MLP neurons of a small language model. Each row is named by its layer, matrix (down: output weights) and neuron, and shows model dimensions 0-127. Each number is 500 + 25 x the weight over its row's rms, rounded and kept within 0 to 999. Numbers have three digits each.
A block is one neuron, or neurons of one layer that tend to fire together. Before each block is what it responds to, as a language model described it from the Wikipedia text at the highest values.

Description: Inner pieces of oddly split words, mostly ou in w-ou-ld (also Past-u-re, inst-r-ument), plus the last digit of years split as 201-3.
L4.down189:493542535545483432525474514499514529483504503478501500488476495484508516540501493483472513501538494504535483497479519505534488516516496505522511505467532522508488516453476509533460507453546473500508507539480536492475493499479486500555498468528503463512495530505485480508539489478489478482531482534490478494524503483479477534498519472551491474500495557540501507517504534492501497466501
L4.down254:484482497471505455519501535496484496449521496472533539484474493511536510517448512485525488446480453499511538505481504510486468501483551494448499503455486490502495464459509485473530492490524492527476463557524511510561497471542479537504456496504513513494518477482504493498495526504541468559482499475490563519461512502475479518471538512531539499494478482467497481445515517495499476558497
L4.down311:469513464505532486515530474486518498520451521474528540486506517541492512528523498495444467466496506527497500520502497475507490462516523498476496471539507507514482455481525475521565493504508490467468511518524461492551524502495488467482559492461485459525507476498513475480535483453536510458498456502497486490461460484462491491500573483520500478552493481511494481525510500508455519503461
L4.down440:500468461499545497489537515497568528529522497507509485512489456511514487486494464540508464492466516477493526505441525490509540534463513496554475481493463482505510474522495513523509548486474497505518435538488501455481536502510493493450514500489549503494472502513508504510528528455525495491531519496511503523521486428473518425491501471508512508496512532491496526491466510511511485490501
L4.down473:502493419523482509516522488445491478505537511554491486506502491488498513451493521518527511510495480495511485497501470500501498488503501509477520478506477526483471500475449557490490482501506512564474494480527483511541466525511501518508482520460468493500480517466446495505507545491486488524481493533500510454512536473517442572492500557480489524458509488505512494533492495498478525489508
L4.down534:541502569450526424475531526470489486494470500492473516505485518498481509519474484476502562463464460516513501518510504446514540547467506498527492511461536499535527475502507506511468488446474477476515492501496477520499448492493491494514507514496486514474533495524470509484479513447510493512552513523539506469515519492525520497482463446522469497506483510532457493505508529500483515491496
L4.down591:487527499490485500471506514533504490489562501494483478493489475471508514507432488511479485481488488530481472535517496526491456500531473477504530479559544512457496477489476493544476507492517496495487507453516483506537480504489509514496523521493498532509496528484532506524491507484488530498500531526470482507473500486511506571478449496459532496526493473495503458490501483480524535521492
L4.down663:549493480536515498557534497528550503513502500446509490490521489487536478497484507522569490493497489476495481477479539468459497498490495520489499513469502487492506508477550505493470491499498450504460488465507515511507516523529471510524552526528523479486518439442486507487504457521485483536514525479520471487516489516505496466514504501509536516482492515508481487534503499523483489529521
L4.down740:506485489467450549490525488510496531489491482461472480478480503506503461507523526496519513474529482514524522500515483478478475486500472453522514519480502496502480480534482527485507484520491476455539473510487552525451510487478518464489509455502471537524482510507461509525480481505498495473520523479458498502524441492485488530489480537480578480509515533483532559482526508559474503510507
L4.down778:461484578491510443473448511488508506478510496510521500525503499489473500490551480511474485481464492492524525544527512493471534471533479505496510445484548497511488511483481484468485509509508475493476499536495570516509498466492522515494535461533447468517465537485523453522506483497486513553492487484530490501484441503502476519522491481503504489483504512499468475490557438484519523494501
L4.down849:482523495526495473534511504476545474489481473508502544531499489536489499508493494548452498456527500504536559493492548549527512453521486539513500500489496519495497469462502531506528500449476547504468459497533485489467471457539524506499508491551447497512514445530523503527527473467479489474489531492449529505476487519493509499476499533497485527510498506490476488528465481528481495486503
L4.down878:475498495479485483525483527508448509526522565484482476488498548512510531544495467477502503497494492461488510516513475480458510533501493483504501508484524528448553532547522494501483491532480483471432481521510490511535491498528475503515513449511467525459492537523490474521507496480493455522494555485463495509495497478504470520501507458465526508453492512489563522518495507476514476477466
L4.down895:435493492495532450508495488508477492440454481450522490498520497463511531518519492512508484508469528519504497504492538507512497488479457478502545544536513479489522477553515496525531475512514499497455498449517467490516553483505475530549482521490491524537482466458521460496511519482472469546450500485472494497487490529492518528499479533495514479542526497519467498461509513513494525523506
L4.down906:465540499527503450492465531482529482515504484492466510543464497484490520549510508470506488522485506482475509518508491459523517511507535497487487534491500485490528552451494498528467540478480513465514499472509523512492510548523477520523552494514460519504505505535529515492500541490511496481466456513519492483470478521526533534521493538497535478482528539493476474496481510481524471464488
L4.down931:514574472516482486539545498522530503511508496490484502506516490440496522544523503505528496466493452471469486496507465510477479519489489537519511455473507530546473499491503507494525481508516497548470496483511495499518554518532464487518504512465473507511507472447522482494491511498500525497493510487530485502485504599478489457505459509530508523533509471550521487510523522532460493541490
L4.down932:533465514518472462510506515517536486503487471496466504501532527511474444474466514537527507471460501508466490501495510516544472498521491528518511499532499490485517508472518535508435514484464530494503488513541492511546495480547516477495468519475484534522497503491469490484491486493468507501483500522455503522521512530489506498471451457473549519462472508501494480514510510517529507480497

Description: Second piece of a word that starts a new sentence after a period and a split-off capital letter, as in B-y, H-ow-ever, I-t, T-h-is.
L3.down595:514447462504461485462539513477460525490496513469481528485548572503495485535533477517522497460471532503489473489498499514525525505511484494516505494516515491517455486497483515527511470504510501512496524537476485529534519489528416453499510497504514509475494476537532516473467520462517489520525494506468511536438521469533491448503489516516481520497488497534506549506538503532487478505524

Description: Fires on structural tokens in Wikipedia infobox and table data: the ^ in km^{2}, line breaks ending infobox fields or tables, and mid-word pieces (Rou-t-e, bas-k-etball).
L3.down526:490510486508496512515498525490502491474519506534526554475511497457495477446552496479516481511497513488501527488470505490494531485505502485490527495523544495511506492499495489472480510440452508526459504465536498478483504510529521518492513510470547506536499516498509517523460504509498463461509444535477527571536515484477483505486508495501551501475528483523507455506537477484479511510477

Description: Closing subword pieces that finish a word split into chunks, strongest on "al" in "professional", also "ed" in reported/directed and "her" in mother/either.
L3.down966:525490606518529498525516504471485532458509510467483505507509493494522511468476512490486451498482525497500514487465516505522514504540519492496497529478518496531523476503497445517482542512483477498543470485469452496527490481490497538495493504545490494484495469506511504540513535504488477492487508509517493441495516471464515480506498476457467514491483559474516476497484504547497516545479

Description: Second or later word pieces finishing common words split oddly after a first fragment, especially "ong" in al-ong, also f-ound, b-et-ween, bor-n, tak-ing.
L2.down121:499449498523515489489506485500443514518494456495461520505469462459488559522512529496539499505496523501497499523534510500478527508493484491492494552460484519553515486522470491483515507526515501543503489543495506482483495512490469511493525509502436509487487493519506532521504479447487547475532507508499523513485523485491471510473473483482461457511491516509511522514529531446442478495516
L2.down506:498497460531529475496501496491513471505530466512481507530517499466478508493479513496538469487504517525480512494521492504527477530457501518540495471515516428490485473512522511458506522510542462516525530519494475511526511510503491482505476522449483518493488433504445513497507516509497495487507519475527502493456512523471496475516495488467478511533498523524521509534501468508490531526501
L2.down773:513451497587551491490492474495472492453443490515476469515563481476483502494533503539497471508510527479468513515506462551464496492520491483541484507518538481488508484510466488484493491474448508535494551471469485495484490497480490473498454492492513494487519480526514515502521515514535476472528489508486516504478514512521502538525497528478482506526509484527490545489475536524465506491539
L2.down973:479534492525509538540511526516505520482501498497471496513479555478474499504457503473500517438499565481522509508465501494496522545503491485539447496540497525498485483492516529488491509512467509479498482496501498499503476481510507522480473490527556574449493519551523493509472498469510523523513457508488509526488510500485468484532485501497493501465479519534525562464513479448523449505474

Description: Fires on the last digit of a four-digit year such as 2009, 2014, 2023, often after "in" or a month; weakly on word-ending pieces like "years", "History".
L3.down304:516505493504485486509475536505519494474504519511515493434561480501451495532517469521534501505471487482486479465440541487495496488487507480481500472494495484465506493503494534472474512502506503486480488487457496464501465493487501506491534482498463459536502500496488483528490502528519523506526481444525477493539502542494480494482512511498524487463484531509508524492521517505492505499499

Description: Second or middle subword piece of a word split after a leading w or capital letter, especially "ent" in "went" (w-ent, W-or-ld, H-or-izon).
L2.down277:536505514468451479475507513507524470493517514471509491514480531500514496521505484500473491526550478493464450480549502470504481507472496504522530473514504540534473538493469508488488482515519486534518503495481490510505507492493504484500491482498491507512474479481501503509522510539501498509541538513500483454501506550493528495488486510497512518523495459527456507447477440473518501533549
L2.down552:495523486516482509463481491495508521498494501491494447515500526518500473517522511502500520474478515491500580514481476446531508525452503493513515525502488447496495504477487516498500453479549504446470528478512514489476487495460491487485503507536496553469485488489488536511514492560493505532483471531496492497506507492487512452509482471520518494463519533506498543470502476483498495500479
L2.down565:510549483529462507548506503461502470502504516500510511472510497535491508517536523504487502548518508491452526507484473486507489495503476510508473504510437503499462457454506522491534516505500512508496493483487477490508478482493514487485459523479486516480535500501507481470499486499522497517464486504486505520501489464504498528541479536487528508512480457512521481503493497490506473491537
L2.down944:452475525470505498516515507488486476478488526487457515514467477463526502522555504495497492521509450493501455492507521519545533532462500472523556536519520528441522471475493503494501490517526525507462518501506492489547482518576459540527550521498513531451534474457495481470515463536511501472497477535503455494474489511485531487501508508477502487478533465506493488449483491527490523550517

Description: The second word piece after a lone split-off first letter, mostly b, as in b|ut (but), b|ec (because), w|he (when), b|el.
L2.down170:509518533505477535428494499543507489477528511537480519486493467493522512491494483492502527487520457503529500518471502495519490499492476546490497476470512537507495482483524472463497516523515514477483489477534494487471501508514519495534562503529517442568495444491462514503493499485471531497489481491501512494541476487516510511476494494545533500485507537510497503555532483484531541517515
L2.down687:507508470477485505541496524490478525472463531489492517433488486493541534447475497521508460516504479482534478482516502486511491474515552565521492510479480495498502468488552480524512501476490486510508493499508510510509481495496475548504478484482479448543488504489495489523463521507512477509482523510526479493507512491534521520590524561468485505560497497537478513566472501505493474540489
L2.down814:480520517498488462505457463521493503481488527538489520525489471495483532545491513485523491527508520496536454473511488517508499513517511514478475468492533554506503533463519500465498474485489478520543469478493553472533532501485456517476495485481504499531467488500467481527491515471523479521502482547470508557465462526442466462469502468503511521482500520536482501503472484472545504551473
L2.down996:499474544543525526487412488494524515479512481514483463477560514485472503520518494468487466494481460482487458509518520539536493516458487504500474464493479528502521520498492522525501471519530480518532513497512504468498525489528442517497561513483514490532478537485498505523474488518488526529534462511468517529479476459498508498485469469518532484441514505538530487549490517441536520492516

Description: Double line breaks that end an infobox, list or table block, mostly after a value line ("Elevation: 318 ft", "Postal code: 8000") before "Population" or "==" headings; weakly mid-word pieces like Jun-e, Wor-ld.
L2.down611:479534473509475495525505479438496542494507508450512537507476498506539496507512523548500475492459465493505494499502516487503499487465534419525491520488531500515501513481460481487499482485475496552469513476494530440520470545493461505496506531499519518470507487476493492537502548539505532497518505498515491475495519492515465514512483505540503518524484463496518507478556498511499492535479
L2.down614:516492518461473510507549492455472512464453475506517455492499538510485473488508521519503506490518481459539496533479459492509543479521498492479497527505497549501511542492527485534525511466476486534496531493502490491502494517495480536498479444510546536522489517488488517506480510510486518483471533501475485460515510483477487470444496498514512534478519513528486520474557517531524508504516
L2.down667:479504482510518526469509501446488512468483426515525495547505503479496468490536550522500502515468510445549525492472495497500481477493533504504494507503499493519557522505510488476501496498522520520484557466484528471495526480512501465477524450475517513488486492486503516491498511516476517476536472492464509512560509496542476440463525487484478505514524500490500528494496507503494477484480
L2.down907:500498500472458486507525527443502483479492504478475508466451480538502539480536511558517476488483474525501507504462489521470558501438518429516514472532535486486518498496497514498495509497502528460474574520453532485455515503498483538514495548484507568508461491471529532517500500522506475515492469502497514525494480498522501485540462469517464489516476530470504566529552495439489503507499

Description: Last word piece that completes a word split into several tokens, mostly past-tense endings (mad-e, serv-ed, play-ed), ordinals (sevent-h, four-th) and championship.
L4.down101:516536492518521531501513523513501510487537525515532503526495490528477479519485491512536501514512486477452480504482494496513493520502506516470488496503495517509490492528487518494512536543495501534462495543502454478510507516500463493491470497514488501514445481525477524492523476535511511489486487504487529510506554453514511543498428459520465486462524525514497507474505518481515491448492
L4.down131:508501490519503537488488524480459481511470508477486499507481483519531453505464490473460507532512509521507475528484531496513519497542509514502493493525460517506490479470509466502444509493481474529488490490535502457527526536508498497500473470562525511564520512508489513500504492526498527482480496491541501489486538484502519486482492526522504504453511503519514498464489456485506513494495
L4.down150:512520526473550521502529534480469481504495531556494462510486502473494570471501520532504513472529465497505492481531489480541475481495530525527488512521511506508526467526540537509502476489473583506511484528492478472528449484466472517498536504444505474501472477462500480500473516531469487489474476516550542469496500497444535528526498527486488488523493502553519500436523497516480492496543
L4.down171:515476529509527481515509490468497504481476502515492493523505549507474523478519473506494492492464462509481503479480519505510488510496497447485507526500549470492529472514490480465520542462497475516529532522510433439488443510478509502424527468487524535515528485507450506498474518601517448526531522479510511499510476490513511472506497490519528533541443478512510497501528496491520462522482
L4.down187:492520501483537499482480505466450515502494471474478484472509497471483511516526480517523558530490524497488535490503508507524500517447508487512492503479466548550504453489495488512482515488533525492499488508498427494460455511496510499480483484494526488523531478480503529456484525507480517523567525448527467487491493518505525486513479507522510469464470520484501492476520486468540508519492
L4.down257:446507515486527489476438443446467505483511512470501491475483493525516544505511457470506466508518478530516499506521535501474526486502479512513456476470509519510476521466494468519496559474526467554507503464464486482496498483524503491546489533509523485497525511538513506511453513540505512455471498502513479442498546480567521517490442496489499510518482483503531490470487471490548511492487
L4.down266:491500519479532511462497464536463517480491532482499486517530523506512528492471531449491499485516469501475490447498553503567484469527486500518473522505517501524463501524509516532497503486534507529505496481489490538499469436504516492491514506516479477484512535508504495498513526521530527494457468531503471463458495513487488468510513506480496519502454475510489459506481556519500509532468
L4.down270:494483521471535502497485491485463534510469510468487502493479454541495523489500513482526542523507505500513502475494538498517514534457477457473570502505497436531507509485469499524437509446519525476462507545515514512491476488468506523504511518462520441508502497480478515486466469491507513489507449503511499520499466516509491522496455532499492527525502443496502486489496443490481500485484
L4.down351:493500473510535500477505502536494558483489504494496491533499472511528499457484499507521489537496459493547476522471494525485495509451503516515508491526520479503534504519475490498455491459496485512491522503528481458563475514511504518528495518521528487573507467476503525508507558483495502516512554483490461508452559557481500492521484488480520512464486486500502555487458452500513500561504
L4.down443:512484522501519523482484466526499493481505538533490516514491521514517498501492462510481524474501508516513490491458485503531490506462497489471474497483494499489499494508476481572499451484499486470541510478470514490493476510498496485488515538509486492460495489505527574454494501482465514474510518546517464504518468499536508534485477493503502510513499499499509498456506525522507492458487
L4.down557:525495503523475460517473519509471497484549540450483471471506485481521546469442505463453527479485469459501480551523455472532491469475546493505512528504495515520525462510512474493508533481493505503502501499474462480517513543549496510516504503528524482481483518497523510495485480533485487477462432498506477476507520515506501471493482547497483497526522489517510452532531530479519483517511
L4.down774:536540527477514460510518472521487501537547496525524536500475504492510500499450517511544536491573456491449488488519476430484523533437476501475527530479502519478527511495470478515499454448530514487510515542469468520533482491524545514512468496549510468469512505497475501507529486513492483481526482445516471480443491528497512486447476467430498478463478489484500475513507493537522476534494
L4.down810:477454509538469493512534534504472497473473501502536515523479478473484477493481500500478522491536494501482514543484496469501525485476490526507490556488485518508474503512527490475457509510481560492491484548508468499539503534483525461528499473522489529534508505512517525508533457466492496488515523495496496521536514444493462546519494482504499524522492541487517549540477503486475534508555
L4.down853:502487543524447473520491501514501487466452565485508502499475491533504485504492489462477507516512510496505459533463475503485461491507486488489479471527535503541507541540488503517518484499532485449477513563480495515459491525484524534508486517471532532462507541490484482501491480489496553546465504523508510508502507528488498476566504479505501506501537483510488507494484477530489533508494
L4.down977:466532478547465484482506491499534473497530505463479542484499503536504465499510454526488529503511505538509532501503465492511507455480528463517515470551514487498477496519480529476508503509464481522500512491474473479523466511388478511503548514550466481508500479472505544499498508496468502482542539503506477499471513515477484477502504493490497497523486512492538478519507515489464496541508
L4.down981:520513488509476507527525479506447523507485496506489489523470499497511485539513541516493455507541489511514481530474491493493478508446495506509544461491481551499518512471504555470474511480521501495465525509501478516527421479514499491500465495509526516476496482486521488477493499510516494491479512508465496497511546493494460519488473487518517463469482538489513500535516494538534503509499

Description: Structural break tokens in Wikipedia markup: blank lines ending infobox or list fields (e.g. after "Total: 355"), and closing == or === after section titles like "History", "Final".
L4.down4:508518518518509542474536518487502511519526509447501523492483495531499509495501495496481508447487490522490519513503502521502476473503500455525494509569510542550488516485493511491491490527477528512490469465508484528487498519528517532508536496468529499511474523508496484525502483454499478519473509535542505481506556468507506490502502469521503471514497476527531496476521527500487506490520
L4.down32:530536499527527513510496479491517469516482463496515479518502512503501516545499471500497529488504555510490504474496507519415543512511499517521520509494487455495477512536492484496513497542545518474503489510486498453473500526461476461470548445520485472483500496514435478477514517513568484496552532511527509465496509495481497511478526499462502526484534508472522529517495501490499537485468
L4.down56:507431499523528526523497475542483500477495496487506486543526518519477476482505520492489527468508540494533473499558463479525514412468535477480510472473498452490494510494454558468487511483486535523494515511507458495501513481500492487500454502473469495532522463453477448521470501463470520505511515530481541517499541528491478537493494500506515473503490516509528514486506488464503521495461
L4.down162:478541517486494535490512486484507524554498477507529513533542486442485534521487460496491508485515462531506508491474486468468492497546491492459496512515485476516530483515504481502534523496534496441490486490451541520566514538480465479495544488493475505507484484487476504515497484525520485496514490563499511480487520504523504458471493505492477526514494516516542491528524489450488532499476
L4.down283:493503513503464524464455513503519567516480496570442463513544516516501505505502496491555496521523494533546510508533483504525502546465498511519534491514518487516485481543498479498524498468494487484491507526515465459479528539508521433496507497500534527529515485457464538500504486539504494508481489492511497505507543474486483487484440467516504473495470517501502504489504512471464514541481
L4.down286:478522511468499527503508501508449468463496470486528537498504515496563459533520494501489538470498478497515520494501512497476488460498491470492499482503537496503465528486478472542498511469527535571494538521523517503473502544496496452465465500504513509522488566527508512481490481510466445526476499478447521548483487476547440495490524463535485493498483498538505475479548449482531509497496
L4.down290:494484499582518496498504496488521546505476487456520556507476496506471523450517487451494523504516510500468485449545520492538472479480459507527506466501514480516492501496512531516483537490514499486532500490499522513513514456510489509526515512467528461518514511500470507418504485526492527433531467479508512501478537482509476519496516491504520504515489484445530454521507529514504530513521
L4.down348:506494496466471507506499483511495479485492470543490536485489522475482465492483511502506500473478490528465453567459470461510515460502499493535520518491506526511481551528534508485512511478460511488469475529525509464495488502489537495537536475480542515515502497491528469503548508491530541502492442481515506484514512511505461474522502487523513519451545475509534478502478496482472509534503
L4.down551:513494482458474532528528498487480504496504484494500547468507497519505478512527548553532481485482517520501541500494500486489525485480512438469449552527452499454504510514494556491482546493398496477501532509481511526466528504481495537461485476515507480523444522470504443431499526481484499501500479520524497538502462521498507469486503499486494504466519499456551530495525476519503528474520
L4.down638:506481512539485476521474533467501513489481507456528485506471443508514511516455494500535497480490497495505517475493511512496501532496475491464517486526549504514554530482476541519506522486509537508468491483455494559530531504459494526536509509534527511495488483516480478542496473553501478482480481503480504500513467523465478487492492467503495485510504513524503524463507516512512506479492
L4.down731:492488455507514510520518478441535518558508527504524491484510472502487488493507490486480522485508529453461518481528518516517498505488488476494473524539523450526479502484500495487562502474485509509493521539530517493520510483517488513515515541494538478542477468499479532474512475502548511500504526468491532570496505488536510508518488489496506491472481519503514473528495480513488470540482
L4.down772:486493508505500503515467441457510546525517508503456498516515497492483493494496534515511505491502512482529521489472469523525454507491448515488447527522469468481434540518500476502516489498520527473520507536488539488522510482456494485493509476495503475515494521501485523514496478518536499514536465510489505521485485528499500525477504469503430530472524494494537489483533509508493525493520
L4.down841:515485482474476513481501526478492549553521507518499511522480550496505501457488507500482488502493448517513493537497502524489512481526444495500494506481517494476519509445493476518525472451520471475452502484463516512542501500505494535493517539510511498505521455519517471487520530522474485521521500501477454502505492467475519497498469491527491516495512475480513474550492483460514468461533
L4.down907:468536459480525537475526527495496507454520509547486469508474518500564483509525501512477508508498530442468489483476450517509520472550453538508551472474503485481486479499511522504513512500459521505495523499508486507496477535517525485522508490521490469469484517482480496483470501511473471519526491503500536522506521504528498495487502489519505562496510497429530467518560459513504530543461
L4.down988:492516461509478524510549440471485518544509475501509471487546511545489491520548491463509475506514529465498517502442480473500498514463465490507504555493471458504494487490499484500531530516534493496518544519507493474516516479482523490461510510465449479517508468509461539490512546484480525497503512502470523485442490499539470470561463509490501490482480455446499512503532521478506532494511
L4.down1010:474514518519560489439510532504517452465503509493481489491486479527487540530489495538472442517478476506518532511528466529471496497488501492509500504492502504484505502485481496508459560494517532528471497504485493473512461511450534444521471509466551495492499536474536505491515509529478468517500500536488479469515475508530527497433501479522519482477522542528492516549506526471486472514495

Description: Final piece of a function word broken into fragments, mostly "but" after a comma, also sentence-initial H-ow(ever), Th-is, I-t, althou-gh.
L4.down35:508492532494501521521491513517515519472536486493461500496503502521495512564449462452531497503480457551502509511477488544511486500487476514488527475494512495474480481474498545496505554503452480538506500501501482489531462497503478532538490521487484519521486483539470486484514566484476484501498473523526478516531512517484517480528457498481467515491475508509484488457485481519494522481466
L4.down61:513496504508502485509540504542502487514466525460500526520543541527470484479503489540513461474473467497519485496509468500477513534480505521482497475496519525449477535508496467504535473446488496526546475487531490529497508516476505469463537488517511508478484539509475512498546486517555488554500481507512511526529485448501501491529519482485502514526530495446514510486519480534462545527486
L4.down175:506465507496524511481463494501530501517507530485505539476528529496508524473512504545476540527489528514525485499532521484451490505485442490553522496517517502492490478512483481513480481436478466507500548505518488505479509444492543512445517487474538457454512491497491490522495518455488463505485506532518487509498519470518528508523515484472496506541491493542476506508508472529517512499500
L4.down188:502461474460487526500557516503517477476423541503529472497496479485492488495516520476527513503505497518502502453511495499540518512421460487557525500496482512475548482504474531439513503479506499517500473541548490490545439492533505504489518518528514504531510479501462482504533451524500513511486538463473472500512491460506516515545481520511509506513514526504505524477480514496517480530515
L4.down214:528478461514554498512459510492460483543461462469457518525505457500488484483494473509522522516492471504461531447495486566537458527472529491522449515483559478497480503512510480503534527465513503536484497525508538490476486504516478530504484497479481516473501469482467485533532518490521515470529535532457496504532450502545496468496529463496516486522499487527557528512528503510483476518472
L4.down279:516514490516509501499506503507509525525496461522515519560462471536503454488501495506525478501520498479502500501512509497460485494482533457461486495526498504510566535515528502489504481475477462520530478478481482491496477527521507442486516491488493498546474474521488518483520505488482475523520493537516510494531520518507514516503462485515494495457517531490508493507468516521464498500474
L4.down350:477537517505469536552501489462481562503438528463442516466507498447458507499492491494519483521532459530522509430502499505559471526497481492487513512496504516512491562474510474512538509459539480480468483485483528530533488469518480507471560498487472476503471479500480505503533476516483477541505474493474497461486467541512508488555496518511517456453452501522486532497485478500465475522493
L4.down477:484530506500522504515520468432501477524538473478493473483497527524447525542522487513491523504513498515462479525476495448477488498487517527538487472492558465508496504528436474484521510492556514487475517488512496485496506515493509522492473430511502471445525513510485482534487508474500511516496538532493498511492494535509507511493517488497478545458493522536478518499506526539478535494472
L4.down620:511524534527497455495457514507501510459501511493520460478531492492488505516536489521492542508478527505487515481499478491529479497486451496538472539493479479525530532504539528485488532505484463508483514523513513514479490576484469542530479444504547462472508479478508513499506473483488478498469466515472532512491440486503513498537514486487492495541529512487523468485483518509524482540506
L4.down636:479514524477506488487478471499530483535487504478494486539501515478533461504511495524470511465500487540444482416484495513508467487481511445495499461482495505531530472504518522498485519448524515583503490463463537509490574496504515514493486487531485508529524493507444493482493536466509494480477553496463492543502498508487495537470490434495507549456489515496493504575513462465486537540478
L4.down652:481445510497538482541517508472526512531465484456492450488496554500499491481477497487455492500478492493457461483519519492503478519501495527526522518529523471497491496546464521523541523476533469491524452510492549530502507494498501483519535473503500507468473505483525455506504510486517526483494538505508514496477479479491485515453481487497545497466476486509528481509485502520487448511474
L4.down659:489497503527497509483503464484483528482519487453489493491444484486531492533507485504492472502535466502503528534461515439481538486497514530488487503475488543520499490469521485505516531512502501541515512528506531522505498564529526499509498496479481540479478499521494514532527474501460475513462553506522470555439551482510486508494504500508498514523494494548459494529493496430495491485505
L4.down751:524544512510506512509428507521512452522488517484460487520464476528531520504473520522500535525516499510525503495525498542439488536462488518461500509452483533537508492499490498482473498521504509545495457483478459499466503509472496512530534506476512492491485517519476490499542492523489502529463517481516496472491503476486516530482463504492510460504537454531471518561464505428469486481491
L4.down794:489527498503509497487538498491505465531457488538477492493510517551494484461536487489528505491509478457463508538477480535512471500506509532422518461535503533532492492518466490480513492542514503499503476502511452500502493471491502422521541455532511474463492543490464475495467509484541525522507485490539499518495486454529496471497520521458527537487495529457495531512515472465517522512491
L4.down804:520483506555517522561498478524541485506430494458478518493483520486542521530463510475503530519545463516501506477526474530518550540491500515512551490522511484487487523497455491509519558533526506530489501502497498481510496505472462542539433509499507448514470529512497461489479528485473466523486489486541530479464491502490514499508481464485495490507471475506463530481517499480496501462532
L4.down901:449480446532481493478537509493497500504452477494452477497479486459508507519478520525527531487496467532517461444480510475509518500492503483505554506530513514512525488510523574461493515539508526499471525468483529498518488570534502525470493481472487479497486471512462452523518494478481506503466463516477535495524553458494523480519512499480499501509449486495501518478520506537518512514496